From a checkpoint of a small transformer trained on Wikipedia.
Architecture: no biases in attention or MLP, tied embeddings.
Training: a variant of Muon for these matrices, 320M tokens, 9754 steps.
MLP neurons of a small language model. Each row is named by its layer, matrix (up: input weights; down: output weights) and neuron, and shows model dimensions 96-223. Each number is 128 + 32 x the weight over its row's rms, rounded and kept within 0 to 255. Numbers have three digits each.
Before each neuron's rows, "fires before" lists the tokens most often just after its 100 highest values on Wikipedia text that the model never trained on; "fires after" lists the tokens most often just before its 100 highest values on Wikipedia text that the model never trained on.

fires before: "0"
fires after: " ", "–"
L8.up571:111110102120172129137112105185185133148150112138155150101101154204168146097072121097117156104180120160144069103144144111138117122075079185140162090145154123181190127121098087121152098077167093115131079160187153161115138151125119107097095119180124157112069168150145131088137176125101101188139088112169178098117128167126069161138178128161073079161118133090158067172153066166154095141143
L8.down571:174110170145128193225143145101147126143115085192139115091138132124154187142141099150133142135148123095083101112127126124168102132155116072093139101132099109095096111091100087044131160172120050080121134140110152148175080130118155083134144073160126119143134117131115127155088154045115135089133147116141128094112130143122154116107153124173170114088176127133150138079129105122084071133164

fires before: "%", " had", " were", "ey"
fires after: ".", "9", "6", "3", "8", " W"
L2.up1192:072043147190113142164130163149114148135104109106076135078143113206149064106086131142137170107140147103082154151132133093081108134129157126155091088166165147195175173156153126165181164103152117166123147109162099099134113049133149148108121146165165100115077109174121098156172092120122102097132124114139132123089113131150180096138112140091207122148171150131120147088110089153107119121148
L2.down1192:187134182138134122100164106107139189095110147143143145130095119098117126115202127116095103088114065111150120177160080157134119108137127099123096139142116073108112158136150134165104057091168140149066082112087152149109170180128143159186104101135107116060117174139119177140175143106098107123140154102172168127144208100135177127115127168128121086113164142165176107190169138098156144162127

fires before: "0"
fires after: " ", "–", "2", "0"
L8.up839:152076109107098100143122183138178159126147119184168124074162167138161152109208142114139148091089114113124139142162137147141183171118089144144146175110131100125144115144145151095164131114137106115128119103154199214110124091175148146157156093213143125085083172141115107121078101172131144156119152157121139092122170102130094159115082153158134119137084129124109120140085076136158134107136
L8.down839:118123125092141131123145148054129215152122112126153073123228140161126161200186134111098106114128090125130139080173122117152156107123111166118139132114154143163088126146099118119118115091120141143108121138105071127179110108109092136141174102098086126150142167079143129122143107125146168196204138127121161098086079104135129125159135121161141120123154115162137135160076127146103162190102

fires before: " ", "ey", " at"
fires after: " on", "On", " W", " On", " pm"
L5.up659:094135133176143078089127107152102093174090128076118176172143127091115107147122118105081098144126116131049100126067102162115101113129176145169146202180143137167172092118116213110046137101045117119127114126206138093144131107144146116147159108115131109147120140106085193113121104144130128045078122161131090158097085119112173169131132124120114108088142086100136199140145090117078149114156
L5.down659:104141112154147153213196164149106106126088137127128091176125115128131183122096127153146161174141149136154111079146125131130168161091183136170091158152132087107065137152130165136160144088156095161128171126173161087141123129099176099124141147139166171136120113116135086201082121118122098182188120129129135160151119179118105115092179126080093115173102139149093067164175112081159113138117

fires before: "2", "1", "3"
fires after: "0", "2", "9", "|", "–", " "
L10.up38:079135077148171137139151100105191142054083119150144185159087151145118122113102140196140183077134131162093109147110191102159139123167091088159109143154130081098154133113102099126091145047124134083136097137139095125136193160090158152128085090114116204157109128126165090139102114054112095118104079092063125098152092065093063154153138126104070098139147134179116158135070140073167168083130
L10.down38:085168099111140131166093154137091100068140130118105101069131060144130082136096181105149136079163149125186134149133112076099152103111179088161105144227134032119083136096150100143182164178160102111165147147120074128112138141119143129120100172069165149108016136092154178155139168179148067076124151136180125165145120085164141162157145139122128114203135140129161069119159128130150111132170

fires before: "9", "0", "6", ",", "7", "8"
fires after: " ", "1"
L2.up859:116142158119178132111095171141141124154078110144111137146141119119144132168091153103176069105147175105187107170092078135145057142107135131164092168115160143144155149160165115108102087162152143151196163079129193074142136113137152082167144130128168152122202173173119129113132112144133190153181120129130107149143116137073142136099097107143156116072157179113130161099149189155116106073100
L2.down859:132100126093200132150121060108121188119146133144161124084111182073131145113128145100122158135127097106123121092131086137116152134154166098107112148166150152163103151127150154160160154084172067148101099152098086098111150151137125189132127130149095172069126143104114083147069102090085134117123126127155159172082142172112123111124174148075140166115123181117126155111087123128153144151137

fires before: " |", " (", " zone"
fires after: "|", " |", "-", " reached", "^{"
L5.up1328:092161136066102119126105128029103100132129146113125081177126187114138101171086129162132146119137141151131175150159130119075121102086153085078111153099128095109123119109145091142139145121074122078168144166104122122092109153162126174148158126150070138136151121156135158143186121123138210137137147140119160117123099067106120116133161146146160103094129174163082133131141112085116128124142
L5.down1328:153138159118136065116097126134101109114166174158130127135158114164078118155099129077125088105163110098145105143139152121059130105147111196152177127172136148223111113054117142109098119087116109123152161135096106145143145126137143199127112127102088075111119167067145152101094116137139123081094100082094116105169135129131096084133140122123157203092171127194096050100122101134168110122159

fires before: "0", "8", "7", "4"
fires after: "1", "0", "7", "5"
L8.up607:079154085121102098165121160121164157087196129168226091122108142112182130125112161149134127133096100169110126116103175160104165141155100135143198091097110096119135092088098141161071113103151180106102126151113123197071143154106137134166154150146158180155148150139126157128098148120105076187184124105093137158103082105113091116102199127122043104168112141110128165117160129149147134144140
L8.down607:034159183171145142178124177127081182181104189118146096119079143092156162185138122114144152135163115060102129180090080116123115157169122132142072149125137158160140207192154131127097116048119112134092185087157122097156061137095096071172165135121092148098122135154116093132142169161158148056123115181165142106173121161088135120087179156077145128124105118179111133132094190101095164149176

fires before: "2", "3", "1", "6", "5", "8"
fires after: "9", "0", "1", " ", "–"
L8.up581:102151228178141092139169116104166136023113124085172140129150121148100189121164161071137087122075134122123155107090163176117145109123126114138104169160098124161155104071115111149093159155098080162114106112125097160119136100123141157134119078193101117174135157181141131160120146107187077126083142128104150154148122089107102150107157129041137072112122111031094088118158168157108110154146
L8.down581:091118097071074130181197160110091111113174108122111104072142078129091062139142114168165177151161123174127138150152166066082154060146107117121092160107095114138146175161143101121158171109163072133176200153160151098115127122104125108152137091111127124207166132150120118126169107112163090122116083065139088170161235105100136178170171162143092157136102107145117146142109136122092119140092

fires before: " |", ".", " m", ")", " |\n"
fires after: "7", "4", "1", "3", "8", "6"
L2.up523:098125085178056110134139102096139166154142165106100162126149125136135150160169165137101131100126134125125144067127154105158109144137138116123159135142085178078084138113162089153106107144136179160129115100170129060070112134123139085152143173218152165130124077167143198146152183162115149181105075145101121099092121123155222138075131175096120042134058174094134152200152076163117137129087
L2.down523:075042113085167145136162140139129146186125164127110136101086142181133151099137126119095152154049173151157098153105141136156127134110131126118153165101120138228077113152115160109106108074080093135141105160088125190133139123100149162083071126098106101124133145138115155146154092150179168098169160125180200171140077075116119189124119060079110151134163118115061130024172062112132152148140

fires before: "0", "1", "2", "9"
fires after: "2", "1", " ", " in", "0"
L5.up946:197126117132072077123157107103147110149049157084169120164124096135169081086129118085120127147112073097090090203083111154114224179145127098117163143106122120065163150175137172143164165098163083179143154128120178155086164154106168149142135150133115141084092132123106161155185180159109123093116121161158110104126130079058104110067162153107129132167100116183118119122118210149185140139170
L5.down946:132128122143205129168095142128161108084139118114113114117131102127140148156119129112127171107139163173123141150163124136122141150127112204182086135064137135168149144155068154073148121128153099122066110139090143131133151118103169164161087041193089181126134123087141167050153132114151151148108090143111112149154172144052098126145121070145134089084141131135088121087119130072191155135115

fires before: "0", " the", "9", " ", " a", "2"
fires after: " ", " member", " played", " served", " in"
L5.up1412:117164113161109153153108062142116129128056199125133103047120145092144095073079131068153156092160183078155152204118089097125102124095134100129115120049096121077094122121145150179140140171145093068125142156125119145110162201092121152130094153121063194154120116108139211153164115183131143118116095099137116133126109143070116115093136147143152116149154086128109119081106172081101181107116
L5.down1412:150139104094172090179129170088160177148169109138159129153092196075138120121096063111102113137132155080120109110156168180096185209088081131123142088123101088144130125159121146107159144224167099148060087127102164184127126148181120116083126125145093119118171158113194115125177156136088111098121125167113149135182154183124176092131115130129109166097105114135114090138103145093143158055135

fires before: "|", " |", "^{"
fires after: " |\n", "0"
L2.up361:107119060144094108113131146178123074107171146130109195146185075088148116120134151126124203179120172115158144138080115121113112098164135138116139138165108120095134146142161058115146136119144142169169100132122188127158117103100047119173175131181141118154121179083113118097083075130127098104117111128105152107121085123150148088136133118110119091118148112130125131113096081128086130084134
L2.down361:202099140144109246139115169126085170091178160100167081162146121121164156128214121102161159108175141163152176122147114173086144122119112129137161125129105171143087150043081155138144153095132184137155085098123163121083146111093155133158188081214104093085061154132118117104134091122121126124136069124113123113114130131073182147119060046145131116123124062100084072156133147151128146112117

fires before: "1", "9", "8", "2"
fires after: "|", ",", " ", " |", " ("
L10.up315:090109069083159168096139122182152139157141130168134195157032187116156157097060129152114058121108069093124055161104127129094093084158122161111194129150203166111134132170131080121168144119151130145118074125137128126138168142200111158105109147120085166160136069169170172137113118123121178088159173125130103132069102161106139102110096082195125134082117150127126144135139172108136125089119
L10.down315:159141175129155129109083095177109117162055106103142114099154135139130101122130116133096162111107201152160179145124104068136072144162142122128108127128106144108148164110137110155153105194059077197110126077185101157084117125112167163086154123123091147121140167139109150083099119175123111199108117085156124180107138091067079190117137150088125165089068120152141128129092136104124097127149

fires before: "0", "1"
fires after: " ", "2"
L8.up211:122057082163175136131084113150148123115134129154150170078190076162177085136173200094126178110089082117158098151125143123209139162108104123167154102157130103182138134124063126160115140083132117073132098149185199162134216110143150171120144132150134093095051086130111146109084160060157143097184163160126134122108105110081099133145094138113144110089108149114143127118144103135174119116168
L8.down211:151100141122129154106111146146146159175193126165171134098133139178082129131117136129096111168165101143128166089182176125181134118110165172103105108164151125148104152191081099129093119088070163115097160214130110125100145157105181043146173079137109120090165217061135121126070139100087110151113138167153133151175065121150096108160093158141130118135109094089086123103102148109140123106111

fires before: " |", "2", "1", "0", "3", " |\n"
fires after: " |", " "
L10.up1428:126092077162101056179139072181089065129117117121118153172123143127082106128139126168110105142126155134149145101132067129095123164185176142123145084073102136103115150099127150101124103158118215138107094149095144111116173155128137081170167184127122157104136120066128153156135175175090203152106118140162170061120113139099099139144069048179038132098145120074111132095121090112141140151113
L10.down1428:174108147092102158093090167180123100104133064091114096129112146134149147090148136079167113179097169156131119080145144104150139115140181126086114121078172149161131095140150164090065069170126102105093130178078107096089121129128151151166188162155124090138087162101087079132141144097135106165159175121168121097153127177114047092095166106082132149112145104090172157117174120160102129147132

fires before: "2", "1", "3", "8", "4"
fires after: " August", " January", " September", " February", " "
L5.up934:091061083145115141077132092120137114143146164132161141152135110092104185110087085161088175155104127080104099115139101096141178107144075119168233190125150177122200101156146091143085103131089188102121131135136111124112171115147143144182170124112102125110176139117120070184165132176163150075135151108127128126146143115185102088103091137141133136108154138118137098088114132184100120182083
L5.down934:156133132130140109148121159081166117122152076131081115140140140176165095117106122137138135144127115121173125214127103071193120112163175157120070117159135073092135157083107095129107113132127128150137073182134078112156208141124122133098155123165168099127137138188130107190129119154155108096102111152122122110121145132115115094122195135143142158094147191143085146108082097172134140123177

fires before: "9"
fires after: " ", "1", " ("
L10.up621:136123139126175151127122134144118123108120176173196128135119130152155148091105178133120130117155122159153111152038150094148095183132116102143136184126143092102145129149103110065075139083101138164157146160110117120110156188112154095075144171164139102154146085100177080134143113085081170100097166120159095137176120156113149096111076126144120130145122102122143138179135141069141159072098
L10.down621:125166088119193171112142127140120169111087070059131194168103038070132065076142128114185177146155105104191107130111157110033081155138089039111122145051127172162155080129164128162138108115096102153122112134111110116102102139101125155094096131096140148061164117121098102103155132183129107132121131140145152149093106080116152162130140107125134148176122166127080160139118135112180164149077

fires before: " |", ";", " season", "\n", "%"
fires after: "1", "9", "8", "7", "0", "3"
L2.up338:154195111121147156125124148172130163100159119158142105091118175105169015166144107129126116161140099123151081170170143120120138162103146124095091159135125141128119126116159121134087088189143196123102142094172060145092094088099152137114129181127078120124082128122186074134109151215111148151151045150127146093195115131151077141151122093131100115160127147124120124213124100116105078092183
L2.down338:135138169091034073109159139124096172073089118045101152143114081171124164078151148077061098138125114062159166106133128152131089131169124130136138129172156151127094102144109110131159138098108078164148065134124151091192111165111080150128149118084084118081105113159121099065073094109145096136136157102185153139099113198138146189103133123142140130137173148133139214082157145116133166146118